Weights of a small transformer language model.
Architecture: LayerNorm before each block, untied embeddings.
Training: a variant of Adam for these matrices, 727M tokens, 5545 steps.
MLP neurons of a small language model. Each row is named by its layer, matrix (up: input weights) and neuron, and shows model dimensions 48-143. Each number is 500 + 50 x the weight over its row's rms, rounded and kept within 0 to 999. Numbers have three digits each.
After each neuron's rows, "fires after" lists the tokens most often just before its 100 highest values on Wikipedia text that the model never trained on.

L22.up596:565463476440532593538486454421570521508588505498482474507456499528555549569449429516447487514501498356523487496454564547514609513455500497555436423429571572504471466404555634458423508493571481431539474412481514532468440515556546518517526531554499476547390501457469553454571520490535498501
fires after: "0", "1", "2", "9"

L17.up17:374581432550423531451511399571458519383561532450551440560532459581510579583527517529626481552464407540529496481508497477504489503559476551532514493468556500497409394472484487550530537516462552468392431478473559481495493454501537466486561448510449479509422453476502523493517475477469499436
fires after: " ", " and", " |"

L15.up531:505397555472514507457353401567525598421481456517493493508516465529538543502459425469492390470543456504491441511490542488561495528616440533528581466544564471436469542503509508499545508517469496491607540474467580606523392574497441467540541547392522538525471484508470558485439609551522496500
fires after: " ", ","

L11.up32:519502519547503544488414515482500450531520458555480482524418409501456584460455516520486404498546456389401419537459538511557513581511487557579532565541586422474459441565462548481458527504473664516415514532543471437508478481467490522551467438446461536515552421532479437558652494521515570482
fires after: "\n", ".", " ", " (", "'", ","

L4.up707:605481394516479537459442502498439394546510574519489447455511557580472587471468503489515462601518461470551495451465571441481534570503503504529473583396576548399438512443472504511512483539539545514528509482496511497428535547541503407590483610380430522544629521461490512471529492506522449412
fires after: " |", "==", "|", "\n", "-"

L2.up163:540569555569479533494447475435526497573440601450518541495455521558463587477510409442429503447533524441504528544485462576539456466464488640496502520561542492521531497545582436457569563508517512465506460473513615514521429579476503451515484513474505464474567537513548514471555398483509508490
fires after: " |", ".", "-", "|", ","

L5.up328:577535430505440493498523528530456488523521427483526434547519559508467513494494480574527442543523379542529551447504520575530520586471379528420609514489526532540482511483490396473522458564417533632531560487523524480498482474495557488483503492478388499542595543414522432554544522472553527420
fires after: "\n", "-", "2", "==", " |"

L2.up376:514567579579491511438489448498462456520454488473450556554393487594500563401527460535548458553504474442503472519492457496480551494561504512417526519519480520511522525488499582460498499527524544523523596453516593614552538529511423418557559545449545536483552514475513436390487453446396553535
fires after: ".", " |", " the", "-", ",", " of"

L6.up189:474428508566503559500599511527455526519446483479529596509403488479529552549394442476505528578450497566478450444451523473508405570555446519455558504456489555466455481534507541583598525545430568598553586435550471516442510433482466512568544574528492498515460549453513479527544557551516577437
fires after: " ", "\n", " |", "/"

L17.up309:425510442511549557488423535416496485515581513390557565546374481524514477578454512478500560455541394521485527544489545484438475491553404568438592477421475413411530641440506487649548544566616527502523482481521543478500522424530435465449483495466574516537505570464576485580494501572471525535
fires after: " ", " on", "2", "On", " –", "\n"

L22.up332:451589457509490604548497480534467493434487432528492470674398509506588429513533502502510450486425468536424561443603474520499499491478473429471495580409473495500427441472543492569536530471482472518525433549560505424468450519472557528453510526519452538502428442597492452581515427485447477424
fires after: " |", "|", "/"

L20.up509:485449486439438564503545432618509478482483539524428470494418498539473483503465471468557428570513568466493407555476515464511531473602511497440574511491519445472440519452520558505458399576465466583500591521399478492502430525430494457490523515551426502463535533451559455506481508471504538453
fires after: "0", "1", "6", "7", "4", "3"

L6.up169:445467525453514451478535478515528432503438407498422531544464526499488544484544507599528465600447485421492460588470541533488475523494500459459517565520521516491477558348508490517533508510499560520511520416530561481559439553474560473408605507488572436445510507513548382447576586485495569535
fires after: ".", "\n", ".\""

L5.up424:562575496514455611518494428531447487549468490521529453536530520583487555566539580514536468588428418437528543484483470459471514509509491497390624594439558482524504500451497503479470544548464536532449485445539552473569483505491463400471440384618545538491514543441532475497520550564420548431
fires after: "\n", ".", "|", "}", ",", "-"

L11.up291:469447486507429474578485422584514495487494493411498518502468405446429588538489542521581545530435455478449591510510566467526460584557449481507558532493574457563425479497493505544532473513525610468436492485526531522568475422490480448504462572442474487624546492413528485592546551508579472497
fires after: " ", "–", ","

L6.up74:441567486534441518501418484510495494553503403437370551545440434486456579430320432393549450556516561556408555536532530436572480569496425521514507419480519484473474512478548528526569522573444493518531522463517564508470458471479521479526621442465549547422522507437513467452559533447544469400
fires after: " ", "-", " the"

L6.up394:418510524647575561480500476453408527504511555525478518566462465494465485513474450411519483468493520554483489491397489472561487447477458554486515521598484484475527453533538517497544469473562528471560522434510520476521476636468384400503489581426450546502560510530588601573402433476493509595
fires after: " (", " \"", " ", " |", "-"

L17.up756:510522363484489513450500495481401463426472428500478537617515507553520479597493411430517496510447503454424541495507489505569487468554428533440566494411523497431471472343534581484483580508484497520594566534423543504466517447446474483506524554504548585522546526451609522492554467511513555483
fires after: " |", "2", "3", "5", " ", "0"

L12.up37:444522465446529442499568485544485553424596455466572574533502510492488418489502456461565584491446561542432450504476599542576497516545462577513580565559496493478532474493532500485601435576550470518540502572447504504419441517489424501515514483512500556528447455499557437600632586579413539445
fires after: "\n", ".", " He", " =", " |", "ed"

L20.up52:454598447622477512510469464464474480477427469577488531554511528600545462516430435525589480470455606455559522524458537455511512494511446492375458476548487518397481481483485484550539561500521510563547573504475510537531370522559492458496486530554521590498427520501473460459581511536495493580
fires after: " ", "%", "3"

L6.up423:454475518564441465470433489540532505448511548350491569448451532486510485479422488461486495476550476447471467532405494489550466466529373534484592463565477492468466537418609479600513488602504453462611510500514503427508479568519474484490615406437491549586452468544535447480531502467513512480
fires after: " ", "\n"

L13.up187:418500487535543578468546496602490473479435451522446501592474456522440533519474487542619416500460469500514555543463539531554481560474508447449617516474445489417489503415437614466560432511583512643518485398424501560442520526515541532450579528511495491484478438471483512497520520484435525511
fires after: ".", ".\""

L5.up461:519511426477440526441392495453514443473603496430485500555495456560534529497490422522549466592536548495499510529595511452583580509507485531564538545394484495563559427551529484519490581526411476500564537480466483459525508473433505478510472525554454481546586524407517471567472487473499612473
fires after: " ", "1", "4", "0", "2"

L5.up628:457507447541514565544497499545517501612535516444479537547407491517536500438436520561585516527498471588529538562546540573557531511521390550445468534490588494486470435405526454505527466568510559408513506436542578522523510471442509441528491487527490509516602495471552449484595480452487500440
fires after: "\n", ")"

L20.up104:480468441557489500561524460546422473530558439544510649500481473478563508536488465501476471537412484473493611536455482463482560498581444538454457526457506490436469567454491490506493463518406606443461546445537650647505475532486500503468625506414482506518381475525482440545462517561479473535
fires after: " ", "1", "–", " ("

L8.up378:503397468551503462457549438553484537466414431516431507556490473450539502489511532575583510514479522524530513534502535475485512536499459457493560551476460449516518521457462478523533474501478530633465579532535499472464533537504500477357544530532534482468527526496525413450535638336437572510
fires after: ".", ".\"", "\"."

L11.up196:438493414532484519481529531527458535495470487566473461430442562475540511441553541490518422531479442492481438554603534532514478484504518442379507502446496426519513544491452534582438409457534522457484529470453619518479499493492438522552536553570422502508530508564553451427542502456528595448
fires after: "1", "3", "2", "4", " in", "9"

L13.up441:477476512607505550525486474566507471432424417575473549546492483578527565527536496604514445520500476476465465546469498533418557504493496478368518528511410538566465597389507585498518569487531537536514559451496517493473465497444514536436571598471526550470503512465509463465536609482425617503
fires after: " =", "."

L4.up351:452452513536465527509546569529565508536541489471488477547440592537430572506467433575439567521477517474554542479548514559554436528591435546505545531551431567537465502415603499493524519479491479550564631490525547480387543527413490358513561446506480521547570544508458448440484494519529562417
fires after: " |", "-", " Gold", "\n", "6", "5"

L6.up617:478433575498487522515474516533402569458492491505516553442450527509513510491408502518459468581455469420490510513428570494546510462513434537467607559445463417479484521457473447511550518565510601523489558464511569424391504604438498483534580491498489491444563562628572490436555554478514533455
fires after: " ", ",", " January", " the", " de", " February"

L22.up339:577481485547515499521463422505479459439538501491512566566486463500453528449490467496474420572494513464508512546498537485539560508559462523570547446578542511443523503544549396558522403536430587424532557372411500408480442561546476519504481426409441477554412475485545432575559470485492564569
fires after: " ", " –", "-"

L12.up448:500491491515456506535463413594460502511563520557517527523513469475541480486475452532524415476530476504431452586449477473485500552483473551508584531538507440529524498418462460533435458579557492411562524462442471423488477526656469517507517543443612500513554454478569507512553464507384524488
fires after: "1", "3", " ", "7", "9", "2"

L17.up585:499528451511510581513437347436484478571456524579469538572574415444531400461505380446545498557506520392483476474536550402438510507489491515474475453520553538503373471478480460484528461486521563460510515441489595572484499475572454488408453514505562528603578492437572465482550424517396551565
fires after: "1", " ", " |", "-", "3"

L12.up44:393542468599571482512515476457486516492483545451527485540476537497569498554464563478493401542532495515475466545480538497630511533537454519477557545497569510484560559481454454565514548481555426559556532420462610527462545566494447439453566616465427498500496504508481453565527492431580588467
fires after: " one", "1", "2", "s", " some"

L20.up580:494378501516507529519546410642527560418474443592588580531512555429564535575510511566471413446517578493481470517488482515479526516566427548513549454481422517489468508479460507454472469526496546436418503465558522520516432631535438453528496483467538505547507537605423494582440531518503495520
fires after: " ", ".", ":"

L5.up232:479468425500497514473551436548544568441514561478499485506442504489491503511423545588578488479494432413562449555423527532527510457525518500445472521458525488472571431383501503515515448466486634520525500407444475488480481535511507447529521443522484459474566481474564472488575503413505589423
fires after: "\n", ".", ")", ";"

L22.up519:439407503546430518546458502610534548498528544428477541599469488489505500489534499556480544576400525371483403457474474432546446540517524573442409481415519546506447473470533574495431493579502579407541592476441516476476507516511511479620497524588527523577448611467548515475484428508477492465
fires after: "9", "8", "7", " ", "0", "6"

L22.up47:473515408519516491517567464539536537515545401514580568591571556540499495500476489512514444435486544486504592582382586501502514526556484478438463529486567535432566508493514518484502495545507431485612510546471587503491456522466476493453523594447448445484421462460469529550533513505437514508
fires after: " ", "s", "\n"

L15.up133:479512386514449516519471387544462471548530448489529448596460546478553531525465473502450549650417457503469486486589574495513443536601418533397572585503506506486545579500481460538504438598509469470439487468458537557559525468451433540516522476528454507513406437454474502506552451546427595523
fires after: " ", "1", "2", ".", "4", "3"

L17.up135:499479408456477496500481394420412431507518530520544397687393441495506482529510490481472574510498575484475485512465539543438464570459465515399544553541547467438472439459436422512595483576515479474458488554490497539491550491514435404502598513526543545512468459508624454525527443415504535452
fires after: "0", "5", "4", "8", "1"

L20.up273:464526489536520648476402400543489505450566557537444554540489455540537470498481484465509533541431446540577501558545593488452539492548429426524586510416551477517427598570561484514511494496456572585501566434540595446478498482441511414467557451374408463479522482571525449529595473564462491409
fires after: " ", " ("

L13.up233:426606436529474497391409464456420511459582555556542494567436506515571507605523482541590517519421530499448471565544596525525476558548479451478502527469536512456478549439439480560537448541541552470495508441493552453482484467452390461513525522513458464555375529570550462532565477562569578509
fires after: "1", "3", "2", "5", "4"

L6.up202:436562432492432533416542435484495492506538498419491555481466466472556495418505536484528463442572493480495418540459508587487544539464499544515476560566518443503469499503538508568610525553483544555585526454500490439480537475531514454490508448434533537508504449473576479466515544431544546463
fires after: "\n", " was", " ("

L12.up446:542536503478501573441404413415407453532528509440490504525392486633471536610448441560452476548438442620490531554515515483478493526527477511495594456395573475520406547386464489478468508524456453535438548456573466550497523430586464423474555508520521477580453486550502396523509480464565524522
fires after: "2", "1", "′", "4", " "

L6.up278:418488394555573541480575455471480426556537547457488549461458469495585560520452511452469445555488512451546499493452531523412486459554473513442548491447547518442421476487509537488571509569514424562448570438424458457518559470423577498576501437472527617559499473516556514485520485556597605438
fires after: " ", " (", "\n", " \""

L8.up535:485536488519554483524523546544587512536569404552502573486471544434483462477516445512535485467569442491406557467477550504545613617471435468440487556419548431582480475533497491526463508519406620481490531502474497559494535487517456474555603528512531483488555532479477478533615498527457475481
fires after: " Dur", "W", " W", "\n", "."